From a checkpoint of a small transformer trained on Wikipedia: width 512, 4 heads of 128.
MLP neurons of a small language model. Each row is named by its layer, matrix (up: input weights) and neuron, and shows model dimensions 16-143. Each number is 128 + 24 x the weight over its row's rms, rounded and kept within 0 to 255. Numbers have three digits each.
After each neuron's rows, "fires after" lists the tokens most often just before its 100 highest values on Wikipedia text that the model never trained on.

L7.up1653:109156103129127129139158099171107135133120109114109144151163152112121127127172133106169121158148149094145110138107082143094117125150128092128123089119128091159126130112164128145146154176086125116168168084199147110120106163124103118166117129135128175115121163131115099123122146115137139103158145153114127153144182095096100107132121133079129129147137147126158156112162160130128128132099
fires after: " the", " as", " known", ",", " and"

L7.up1769:135140104124148147148162123148140084127158110127096123127109124132172135167141154133156143132140157121091134141111159166153166106118112129137122126163119138135154127120154156128087104138137157127077108118127160096189125143091108079151135135122160149138122163139113124132202112138145192112133153117134126157164096134085104130127132118155118107097138140133128166133160142092097164089121
fires after: " |", "incumbent", " population", " Order", " election"

L7.up698:125102157151087141137101129123114156148158138155093073136109163134152126117152147120130109168121132149147189105123147131133145127150095181082118135144115171152159131208133153169153144093109124143117083160143137177168131144111085118135098131142116155137092125127104140142119135162146122123183087081092107129125149126173122117148059126129108129153116104074131122110204099118146114114131
fires after: ",", " in", " and", " of", " the"

L7.up937:154104105119145138123120133112122166130114171155152121106089139173141121136123098179120149135104126125129157120094118153081149153102108117133121170104144175137173105193150150119161137105126091129107181111143102134118112155122133110133151178135154092148175092107141138096126142194140160138128179110103085118138140144148122153144123103120082109110117098109104128155117113122159134134136
fires after: " the", " a"

L7.up616:118104116121166138163107146127137131118102121109139134145110131132156108167107134129159145126130106085115096142156111096137165129128144122160114120133133097103167144106099111139098096118128149099132133128160091160161149147091169118078136092118146133120149153197114156117126129124150117122134162143118140103109121103103124121118122110116111104118158104176149132135127131132099088132126
fires after: "s", "'", " his", " their", " a", " her"

L7.up1106:145118101111115078149161142130149114120123185145141096146161163136132113127123116130084118123143101101101107134124117123106164115112109104149131145104158121127125138111137122161100143145107170109118162151104123134102093147134115137094121119102117098102122169100133123092142131113168096162092130146072104127093091073099060163103089119165124084133123134108077136151145166151119142122140
fires after: "'", "s", "-"

L7.up785:148135137107123155100129146128100124155120131133105122148171118160116110113125105168150106154175123163134136155121176113118133119104117102184168140167144115122139111102176117088105119158128134120117102090098128112137135123137130136130101127157124130100113124153172128125114108135142102148120133097132083081110109129083159130124135087129167127099123120166119154108165201128147150110139
fires after: " (", " Released", "\n", ","

L7.up802:146134133118131117169092128147134154144157082143117132125101148128072157127137159118139160092126132108082101122120087195131058138088128120105147100151120125131147129127119124137140142123081110140142118109119108115139082184115098124162102132098141155108139120124143150086142103135164148123101075160128113114092148130170135098124157124115118111102141105163127138118168149166084104140095
fires after: " of", " in", " with", " to", " |", " 4"

L3.up1275:131160136114095164110152145102121125161090091159104168100138098121119111162115170085141130177151111102116125120147108076119127129117106116153166122118158078158100133112106147113159138101112143117140116139115062161115155104160113114130127097155172102129133097133099125089125123123145156113126114142139117209109120119135139103136105125151141124096137123150141156175120131081134139129154
fires after: " |", "|", "-", ";"

L7.up432:128152150147087109122160099132130092151141102157141124183122148143179074115166131140138107126163156149101128161124064107106156120142129147167084112166119160125160117115108164102165103170141162109108130131121119110136095114131098170113107110165102153084143112137097134117146122143157155152144117143113090078136108156116134135133113140139143120156133120136114125117093145120152142127087
fires after: "\n", " ", "|", " is", " |"

L7.up1240:121135127124190146140109139124129115173102147100208168191143159167112127124117101114113121123137102128111151162111090153113132109108135119129134126105068086106106105165136092188123107086130127180128137160117133110123144094086117098117106137151137078144129095075157133116148107142113116095069135130040110138124150107148129145124124118121134155151094129121155148117120118152158137116125
fires after: " the"

L7.up1840:150136124139140117131148092134125149127136140092158093177114158110142122131133144109165129142156129112124141169074174092114157136130096115111114158070129145189127105084167140127115123070074140112163116146148119086083114162114163125154165121163152131109154137134107140138111151125152152148147097109135127156129146111097140156188105120153127177129147132104120157143122145107153135153126
fires after: ",", " (", " as", " and", "—"

L7.up776:144140118142152109131124139151159153142119126116139133149146116118088116102140130090111106075079157160136138077103128135133124148122144104192126117080136158120134143101120105142098121120100128109131137099132153149129116139129158117122169154132096111085109134162081135142116146157162133124114119093106117118111139124140121127121172146112102153106118116076150119118159114129132144181128
fires after: " the", " (", " The", " |"

L7.up1:168137133135120136145121138153118098129135124107134161150116130088147131146130150123139131146171123115129154133148109091147111098145126138159111154122111122121158158125147160104106127106178141127170106117116145149135118136113102130173156128176132098151142128142083168135131153131136134137150124135150126112116133155086147137120118109218120113137151162145111157155098140108136116140144
fires after: " |", " ", " the", " Order"

L3.up359:127150115089099166105115120138103078144150156112160136125126106099114114114151154135112145145109158147126137156125148116098121156097099104085136101108116141116101172133110110138155101112126085158106154109125127081141116186142163118170132125121192121123145097111125102147138149174114188141134155127121078079090110113116155117130149109120126153158138117124123133163152106095126158103092
fires after: "\n", "-", ")", "Area", "|", " –"

L7.up769:139112114161102122121131147106152110091131113106149114161070139134152077149137101135152159132153110144114109136096106121137095135126112092109142128064125124141107131106107129123079132098114117128156156126138141125130110131110103140141171102135105106162142121145120118126137145135140129109139130150046069171150106085109099140150099143144147128098099112119133133092141130107152135120153
fires after: ",", "—"

L7.up1490:133140114139144142128144170113171183096151163172152128127154131176128139149134105135090161118140151137124121114145131155161166129076109111138121128145164142138158132123105121141138118117141136151187119149135121092141126112089128100150125158140152120163132157104104125121163098109118123166110108140138131100118139122112156169125142155142111122164102125094124130085138102094109119138129
fires after: " the", "'", " his", " Bronze", " of", " her"

L3.up663:103111146148100097117132123104145140126114087129141135164148133146119157121141124091115185090129130127108121157148136134201081156149138137108110149167083158065170128145134140120124109159140163146142140143124132138127139075123088108148135148139115097125130081128113127119164142107107089143114108128101133181115153157113136122157098146111139082142155151157094148117113104153127116148110
fires after: " |", "-", " (", "."

L7.up1517:160148130118110127125092139123149150121155106108094141127135125103094148172100130172175172126137158125133127091159132145127118121154084126172109153093121135121152125129090081123109128133102129098133128152103114108165096144138132085098132107134122115164129091115117117115081109111160154124116136142148155108137164156097098144097151127122132136149125086134090208133134194120099102132143
fires after: ",", ".", " 3,", " 12,"

L7.up1388:089146101143138107130125145150119141114144146131152130123146105135125125130109142104110117132120114089116131126128137138141106172143126122111140146126137082117127079166158139130156134096101109150100179130104142147111133103118128137135104096127147074150138095111135075082131150160132144123154133119092112148120095119120101114147133120114124132136101141133072113118137131130128160156138
fires after: "A", " A", "D", " a", " C"

L7.up1967:124127128115120166142153093127115074128141122171132143177107184110111119120096132165140170119180137121121149140144146138159104067082112135156063092083086094097150178078127137104116142171150131101102117142162124115175126158175109145157105130125129123123161092117104141136141121110156128148141121150132150142110105098149115068082132166128134110157180143123095131127112122165104138133134
fires after: " |", " that", ","

L7.up1063:144136102139108108185119166105126172109120164106136097145124160177092135118146122098105098118168122150111138163118127103132103143161136121128120107133093162114144135110098112120161155131123120103127112121124177118135083150109133168127117156163113158103121120120125173124122111155158147160135106132063111104114149155124157103186139117127105137109115200065090118148138159155116108169125
fires after: " the", " |", " of", " first"

L3.up302:131122117126119151147135121101046147152141128101129141152079120095133088107129142123174128127167118155117112119143140078128081101144128130153126087139137101109111118153150144153123117142165115139085141120107131121093103156136149119150140116165133133102091113129129108144123162132112162117128165188130108167108102123124127100105120125135127122154130118161165149116086092151161139116073
fires after: " |", "|", " World"

L7.up224:126118116154125106118104097122103152125135146117134134136125110135114148156117098081135078112150109091093149126161154131193129107140076143123151125105155121116180130175136099146116135148107104132127117111150156157145175182148094148143094145118151148094118137125081131182140122154173134127155159154092117121110094097123134114172119145086108117116087126157168097094113092129131111133149
fires after: " the", " a", " A", " The", " La"

L3.up1189:108152075133115140127148091107113131093115143136120142066111117148136092160127114133156129132110152118146164150161090141131155127131123091107130121094124131132089179141153110136077145179160128138113112121152124122135155166138128138147120085134138129132101140145145091139181126121157128144102119154115150076145092167077115146119151124115119143091147129138112152126144143114159126168140
fires after: "\n", "-", " (", "|", ".", " \""

L7.up1886:136098124105118131158143111146140158116137138136143131123135145108098111117164125191105143150180138128128134175105086090126153136111112130147125114121111104101140107111127158156107089099091113129106155144143126136142074138150156148137107151158096108130112181136122120134208158144114145110113162139100139118095144134120111111124104151102118147128117162067107099162140091124098101153129
fires after: " ", " (", "-", " \""

L7.up125:155134086112141165114114142123159084163133178105083115157117150124137166120121118168138139115164098115099181136205131096144145132134132091101140111147157122122130133098107118156127153159118149077146098152129125177111121127134184151139172147143135102126160101172095130148143130128140132127111151140111125149144163135148084134153142155146104135110123128154150116062183105108126080135138
fires after: " |", " (", " ", "born"

L7.up696:126119146170142099152109139120098168096154108133135148161165101134148131151129145143135100174142106112137121129173143103107149141112156120130134152130126111089138172106142099122100133169133129103124155118161149127147140126109150079089128104083107141121153118134134097131145135139140147138082147134146155091119129091119123133131124123136142148113092136133128111154128157103105106101123
fires after: "'", " his", "s"

L3.up1291:120132131112111107113125159105102170093154127112162145120136150128147119139105151104122105137189151137144130188142120107160136128144153118165105154124119150142087123126144124084109115151125120119124092129166114133144185143112090154143089107112097151146154085099117100085126198163085139144115134144128132124130137093106164119146139122099149080134120201122150134130098148159124140085127
fires after: " |", " ", "-"

L3.up1995:142127136136091174130120110152150166133127126101123195129117112151121104099094091145129142137095111105121163142072126127118146121111101131106140077112180116107112084112118082140137167134220090133117138135115146095097126143136113106108129114139110108152106117094094106084164120153108153141122159118124111145134110160081152112091144118107153124099139109121175135101137113097166130101149
fires after: "\n", "-", " |", "===", "==", "|"

L7.up249:097133095102096111144148130126145129159117104134147128154101165109130152193127126098169175088146124157087151149109107095154144116125118126149094141125145123103130149113133135163129143109143140128125149124143151171112062111152142131161137130096119128159138122129132147120086160095139160156161059140104124128158116135127123133142114111131103126123106070135086132170123139144131101116138
fires after: ",", " |", ":", " in", " 3,"

L3.up1665:146126136131073152123073136066092120156078162187167134134121087073129118104144127158117097152109125121107114129130136080115124094117075146110116174125128139110133161124145117162127125144132084126128112158125111160098135151162110134152137130131139150104134154141137120136138160107090147165135118134147100136060111152197114146124117132094124127119087159143140150117102106082136136147140
fires after: " |", "|", "-", "\n", "===", " to"

L7.up1852:124155098158126108147106157118139176138126120161146138121100173103137113133131101136093144128162121114162107129110109138095168141154115114139102112115122124076150141152112145154132153134140094122158126118112083114109118114084152173136080113135143041139136132118172105109096112113140164133122153162133106107103148094119160169122159139078130115111096107128114113122175147116127115134155
fires after: " the", " a", "'", " his", " with"

L7.up1010:091125164134147145152096117127106125066105160119122154179140116155137137123131130094134083124150102155134163128143135123148142131107133128143086075132101133101103125174177139179118132128151148165091108082114156121126155118108112101158130126142126107152098134106130093101143131133204111168119146131131117165108087129109141147107048124147133077133173160158161158144109100184123114127137
fires after: " the", " The", "I"

L3.up692:116152123155149121140158109134188077168133145173126140110136107136151106141171145143104118113119167152107140098139105103128129146097123120119111127109114141148128111123176148130140131125153129141133129125075179084139091137123124124153119129119124089164143130109101120138120164113162106152170120149119091185132122097099143159143125109111147138131088128125136128107127142158151111098153
fires after: "\n", "-", " |", ".", " In"

L3.up621:121115138118140129145117130088130117131149116139186156114125154111110138150115143137120130115112164137096171116114134141143127144109122154082123102103111133113122145104132131162147126161092126157163161130138149119103137108150141104103113140107158164125151116155102186128129121116119105116104065104133122144168130133126112117118088136141132118129124137104118181109095132091097051116164
fires after: ".", "\n", " "

L7.up318:149082114149142157129107140117090114101165071126119147111109124132106142145161120119132119155144134155114139123112169099140096094084118123130098148105125120128149137133114048156150148138166176103135138112090104118105154128114134054161128124127125113133108086098094123150128126118123113135163130125115134117095116143130145155109093096136158084116185132126164133118105164131082111112158
fires after: " his", "s", " her", " Her", "'", " long"

L7.up1149:101127099178141075138124168122131118074111121078159155135170128143145166140119120100149162097155115121130156102116163170134166145146088132129144139091126130160097116193119178153132159140092136135115143139151140124089156107098134139126105116095128123149127124144142141122127107118177155137110122107122140132143141114091158137113096113197135155148147096161148153111100132108159086107104
fires after: " a", " an", " the", " A"

L7.up837:097110100088099104135123133138133136126124132123175137178142159157132066151167113131142097093135112150132139161100155090122124155094098098147137109128121126129128145139113103144135145125109163095173145108129122047139135106079135164141172130128160147131120091142140176146095176125119100107090124145120132099115149150131154156108116104134143172116188136116089153118148121112147181136145
fires after: " (", ",", "\n", " \"", " was"

L3.up1132:128102114139150130136113095113113140108155097172132155148121133161106120141173118105121150142158109128140108169141134106133081109124142129123113178098162141093162120146124138124133115111083103112142115124104159104155164171132131141172113121125157131145152093116136154108135152142155102126155113131159093112112132160150152117140120138118124098104145100177134196112112142149110114107168
fires after: " |", " ", " in", " 4"

L7.up1163:153143119110100180160089100143140117122072159097106120158128092125135136092137100114161126146145116142179123156106139126173131147134143152185122068102154116145094093145126099185135095130135122173121086125158098144086108145112123131158139121169133097147099093143154156129122132144126169138129149146117106103143174136105118139121151140119128137143096146126145099134130125171135126125159
fires after: " the", " and", " with", " |", ":"

L7.up1561:119106089140110133098121158105129125110122124125099135137095128129107162116152115144121114137186071102106117138092104134160133142153139112143118111152097138112103138130173143149122155089124177136100119155114098105138138134098187142122107142156154145142164133131120129138111135147167130133109148147064122125139140138152119119103123127121139115129109102143136127165111157161125154090169
fires after: " a", " an", " A"

L7.up1062:140113136112113157145136080115134164162082091170204096137139101181089117159156160101146141129154138122155127100144116096099165120173113114101132135090109160118115114143154172165180172110101124147133176120137168102145133098157101095121107184104169142154144093130096129110143135130130113114134133165135109128160140100108148131158139090123160133103155155090081105131111142108160155146141
fires after: " ", " the", "'", "s", " |", " X"

L7.up496:129052167128098128119090139136135149126119108113171136159102124153099151177141133151120161132167123135146122115114129133125137141118149149169146126182120075092144151115139123125137163118135135116105139087104086117130130091137131148130132109077126110115167142147106162099101119134135109170126139104141136117151133135123136165111163151105133146124113144135097118079137117120144143129131
fires after: " the", "'", " his", " The"

L3.up1802:152136152112094119136150107118140115139128091068132169097092098108128128150176104084140093123117156149114152132144129106125124121117117122112130152116119093148186144120113129172120104144120135142119130171084193161148096133184171055103154168187133130131112111115095123120128110133120148124126115131102072162131129153149129109092108147132159115159158121146126113098116112155181113110155
fires after: "\n", ".", " was", " \"", " ", "-"

L7.up1249:121175180138105145138126103120122128086093132117153174108126149159152150162157114120103106136131123122124172155177134126138137112122114163154097115150128128128157068114137157117112111149117156131164092130117109111115074165104149136184133113104110113126119118100122142130133154112112104121108136119112134138158117111160156140097133157091136091163135127113140131109166090123080132130112
fires after: " the", " and", "'"

L7.up959:121110141165127148124102091120122137159118105109127131133134101117090122146110104153155122127122101098179136146114131105131155121107109129094119145118125111098116112065125121141131132116128065110187104112135120157117109159152110137148130146150121096140158126136115100106152151061120116081127100129141123155126181111165175158148109134122110132159120134100154109178181107119126174140162
fires after: " \"", " (", "-", " ", "\n", "=="

L3.up1967:138152147150101146117133086164143101143118149120157179096131106086122170116089148148136122137130144198088159151152113119154148095151127109107109142148110168098109142116141168103149108156119167124134092128158106182149119150154117104166119132096133150196152122152166101188130154120099127130140136143142155144134133140132119121077098147164104097168121127140099121156152108115083133128153
fires after: " |", "-", "|"

L7.up1682:154081164128124138152113079128152153169147053107124119181095118106094117124104119148112184147118142135102090155157111105107143090118083130088120136134144159112123134156116108159130124127132120064127128117177157175160089134168138089116135153142113135124104117143118116130114110120091111152131088108097093079114143130143173109110136101156154124135124125171118103111081107150080129126146
fires after: " (", " in", " of", " de", ","

L7.up1134:133183121133138106159152124128089106147131139126147140120132140150149144110123110114131115148126146066167127117123082121101129111146147145069150120139114093138141104134170094131109169160160165146143138124167101143134127134080099159125128085125100105145127079119127119099085095121135113078155154133093121110119147120126112117104138096146175126129164104137130097107152158128102136142170
fires after: " a", " an", " is", " the", " was"

L7.up790:144097099133100157170160106161107147139155102158079152044145165145143147136154130127131137095117167144111145132144141117085125157120142122180121100138171118111167112138113102151120099152132168156094177074110096171107082126114089135131145122124093075156089121158117141108119092150140122132099113089109110114167163091127097126075136142133105086123137078151155150110106141134092139167147
fires after: " the", " The"

L7.up951:159144108139143153143092133154093103122101092193152112123147125160129130145164089108147127142088145127123118109136154122128120105115130185145133101158130151086166128111143104142083098114114104071155158115097137117165125110123120148086125127062158173136159133133079192138134177124139163132120103146089135118115158152122117135160160110159123169148115151130105159156151152102128159101135
fires after: " the", "s", " in", " his", " its", " her"

L7.up1738:102101098131164160154140177126067132156121183140107109124154168142140075145162164135150140142108145133134105129117105104100116084130134149136117146128077075137101117131169117170154101143128163110123144148115149126123133149155123118118111114093092111104164122135144119140100132109151116134138143112165082119149137163117090133174097124111157171122085138150168106109114150151102112101175
fires after: " the", " a", "s", " his", " full"

L7.up892:096095073092112118072131079127091140139120126128145137118125105124112110112137125119133164133144120128126143138082156122160155142106085153117140117143127126174093113095120123126156109145114139127105166126134155137111161134138148155129140128131094097116119126119146100101108110145163135143131152130117127132106120080139127107130141119152161142113101118100147100125148132126136137147152
fires after: " ", "-", "\n", ".", " 1"

L7.up1190:111159162120109120107109154126129133126132129119143155169120140108120125105080146086121128128086133163140165114099138136165127116119131150119092129140089162086144081184132129132188106124121087107102127123167133128104171136144098145102146134125117098130108110114136098107119095118133122118157146147101126092151169122058187098129114114142160131179142132087144170130114085118155154146128
fires after: " |", " 4", " ", " .0"

L7.up32:135110116130145126120079123133124144114089153149170121132167141131118115156109081079148131168134123109139093120163102123127134118110126131139077117131161121144128105181137157172115077167137151131144128106148120092123157138110085110113111127156154117178138092097101096118077109107138089131140130136090116118140124087139125131117108141101166101126114113131122139151124141171156136117139
fires after: " the", " a", " an", " his", " The"

L3.up321:160139116088112102111109114138144096093134128142133149133174127121131119093162109093128142104117138173119123145149152108144123158114133087119121157115109106124110099125122153113098103089130151129164108063134095073112157113146119141119083105116068133104182108118162104135122178156087135155118148108122107134140121121116138168145127146129117130116123131106120132151114162125144136103129
fires after: " |", " (", ";", " ", " the"

L7.up1697:107168131126099098147141154130159145158142158085126128119105123120131125150169154159098117134143125122107157129088104082081148142141141127131108116129120139106165112084134158091154114097117130156184113141160125127131096162155150088130181140136129105116122124159082138118114153145112108100153097117100111145149156125097097120118127147121141104185117185095122098147130101124141059102099
fires after: " ", " of", " one", " (", "(", "/"

L7.up284:122133145150121113160100109142112176091164127078113124107110095136140093140127113128125086128132138105157156130142153111126155137118155145140143087138140119110118143168148160166101160176098130121088135114111144174130117136097132137125085074143132142105135112085134123134129161148153194134109111126146110094140148144170162080144143118152109143097124140106173109076122124137160089131142
fires after: " a", " A", " in", "A", "-"

L7.up612:113134116113128104132120090098144120133103157167132134123154157158108126150106137139163169094159150168089100141166114132146143138154141140151138124140112153130129131127153096146104129167132130137101108145175092128132161120102111116154089112109070093129144104113096144115079124098173088087148121136139131145131109163103134127135167136142129110112105145147128145101127128140164144101131
fires after: " the", " a"

L7.up1379:119146131143149121134107149161145125111126116157155177107144132084154161120145152120116136140133116117123172133155149094114134120146098100119098108109118093114140126133129124132127118128127159147117119128126123117129131106078103114164132132116101112111108104135103170103069123150144115150165101117083090113122110172118111149095124175151104137113116070106140139083126100069139098147112
fires after: " the", " The", "|", "The"

L7.up949:134102128130158130113151164148137068099111100141142119190121139111122124109132117111100125130163147118147097122129153117160121134176161126110138122126118107108139131107094105129128113131130122096114103122091105133109149177156099117128126114112117135107151117112098102093088153134123156125125132131119091116067113125174131133139126121126123126130133126129136092119127152164137126155171
fires after: "s", "S"

L7.up557:105093117119121135147119118152112163116125170152136139078093106165148053092112162111119136110091122147099161109131159109152157091151142124098089134138113125144162138154138179139142123136118069131114131107113128103108133122143094155135102155150151134133107125151160110116099137137121098153124128105100103136099093084140177134110121146165174128128135126097085141101107145100143137139124
fires after: " |", "'", " its", " the", "s", " his"

L3.up454:092114128135122144142114122119180120098128111118089116112113127101107080105131114145081134100145112125102113141126121134131113110122130132127093084126163134143117119124140142126183156104145119147156084129109139108149141092176149122116136130127102120150117139079101120156116138098124120141108129158121154174148142150146105171116140151098115069141125141107128162140164094143120107121146
fires after: "\n", " —", " |"

L3.up694:142139070132113136157082105147120094127146127107143086102093108136117119140124135116107157134121166152155134124174132142119114141132121146090106094108165121114124115157139115148136125154133115132121164160128153132114090155210125100160124108149134092111195139117117164090159170125140177074126111136100124122085170154138119107095130127106094120155152163085179102101150148136121102127125
fires after: "\n", "==", "|", "===", "-", "|---|---|"

L7.up1689:146172118138125155154127141155166095135129165137123127151145118113107150145083148123127132104155156106139110089124119119128112088174121124120130142096130073146138139123123156103159107096170100155127109121153105098154134170140096166154149109101085094132089136073113134119113111112148135103073094146124127146119141151137122142141142112110056163113096176141149153124171184119132128103150
fires after: " was", " is", " be", " were", " are", " been"

L7.up1707:131134193153099142153130140123166139125142086131112128115122106146117069114079112145112120080129148119128110100126102123132100150105142150132131123124165120131093121161136146102128176126120093138099138175140155146136132148136113116114113107105152147125101105144126138058143099102085111163153144122136125151101116104112184091155135125115118141143126155142124138145164092109112101103136
fires after: " |", " ", " .0", "-"

L3.up553:087133127097123137063147122111152142103157095132099103126115135124126143119127144142126152143143131111128150155138145152132173136114113128129116144124145103119093142100165203134118154126108138118114141146146138128131122087140116124066130138133101145124124129127123165144087094169118162133139143142148136126154133133130134134120121117144124103181162128065147154100167141136119095094137
fires after: " New", " in", " of", " the"

L7.up1344:111187081128103136109132153130101105162111147104134100136157149148135151141161190151142183137153103132087127127149116133107128165156087116133163069132171160139127096126133136110190143148118118120121149108119142122118091074170119170108151134124120122151107114135097139139086113124159156130148134115123113143105115141109105144143129092161134125170118105097131125103149143094108123160123
fires after: " the", " was"

L3.up1372:147115105120119117088122143121136126112143110185142154166105114108151128077096169129101119088145149121129106124140113119103112122108132127110090159097072125114101110132151177163114120117155092129118087160172124164139113125108105134148156149163130143144127110137113123131122174168119148144148145155124091091129132130144127126169123104101096102129152141087149145155137144057163127118145
fires after: " |", " the", "|", ";"

L3.up911:150123167121130126114126098119137175108103143127131130128145126122110109161132145131064101149150114114119136139119071126111135131106145110171123153174104154099093131101136182120157136090120147100133111107129107104145136135150089165164134154120133148135149097100107124150124151147092120140129124182156108141119147181104165133127143122110130123162146157070124105173093093101139136157129
fires after: " |", " Men", " medal"

L7.up604:156152131122120134144126125174163148105109138157095145171152166134116144095179095174139161149151129157123141140121113071124142157085097085139140146167118114099160127069113126129135124100133113113164144101078107092139137147110128097151154114110078089145163176128118106105086142107119127103112108114116140115185154141132115116099124142135134112116148123089121128138172155148141147141114
fires after: " ", " (", "-", " was"

L7.up1383:156101117121115105132096112115170151091139170141109156153125157109152123131133102110126122118126103136131124188131101115139119110116161123175129128112119081138165135154104120175122125142116100114174160166129104077098129152088122126116101132184142132104151143105130149104114159154148089113118136077096117137136096154106104105085144145100118116128124118111157116126177080150129105139137
fires after: " the", "'", " The", "-"

L3.up245:113109160148113155141123148110113087075123138179153184119129173125155118152147097121096117129139122119153123101137147166134099154098135122134117147125137108140144118112134131168103135120156134111141118192121118080129142171085147120114083130152132118114139138127130136118133139142171162112123180176126086171156140135142138140128111131135145117100108123099117182146093108081134166118129
fires after: " his", " her", "s", " a", " the"

L3.up1043:132132121078090118174120143096119147110152099122112127111130093162098074114119159151170153140078116122104124187187128123106105120107087155138114141149152142142154130125139119150132127110104146130114111127150106133124142154097137164122113129128143149124104150118078100128113164178134151123137127126122143110096144156175155138130178116115138124127136167098110123129126119148120119166131
fires after: " |", ";", ":", " of"

L3.up1141:098145131139148147132125095129125131101109152113146116126119106133138085129101152138141158112150102145138133135157159153113121156161115161117112152145123162129102120124155106143147141114109127123086125110136098147098142082124141139145137141122123119126122115111138131167136140104146157126094129133121159076115127167110136127149139114166176139148095129154121110136166121129172147110153
fires after: "\n", "|", "|---|", "|---|---|"

L3.up372:123140147136150112103146127116068134160120116093121106125110167113113075126165143159136156091100131089123158130140086151118161133082124119142125099174133101136147116135148116088117143155159107082124146106098139081129139121139100150126124175067116129110092140153112074108135115132105137153136126142138112103113173155137117132172132139121155175125080143136159146120150124118173105149108
fires after: " |", "-", " USA", "|", ";", "\n"

L3.up274:085153162131157145112112129121134128150126113135089181125158141152092106148126161144130144102068102103144123114115111134112091146130151083103137125119111089160081126148094097107166104145139134179124184142126086112136140160166131088134126159101103107107117119160111091127137149091089166130154124150141126099125117092123149120129121155109095180117079132090130123101108147145128149105162
fires after: "\n", "|", "-"

L7.up407:105158088135155141107174158149178082100078131134104105150165155137144150139131115109083157125109172110115133110084152120130131113108174155127146179174154124094103146132112091102133107132159087130111113113122106076154116115111091133116151142110116154111144094150124153145119148135121149118147129139167137167151124147134133132137135130127161165112142120138129119137134128134164120171149
fires after: " was", " were", " been", " be", " is"

L7.up1829:107171105092133091124097159090118125123118081110127139115131136155127088132143115107139177169133137085151128176094084066133135136136130102155088135102141132117099138115122140141111086095145136132150138131118134132097165140105164130126128135135134113087115095102116122114079136100158131121118188108118123079125121135160085109159108131135125094134109160131130137137111138141152121155141
fires after: " a", " the", " an", " A", " was", "a"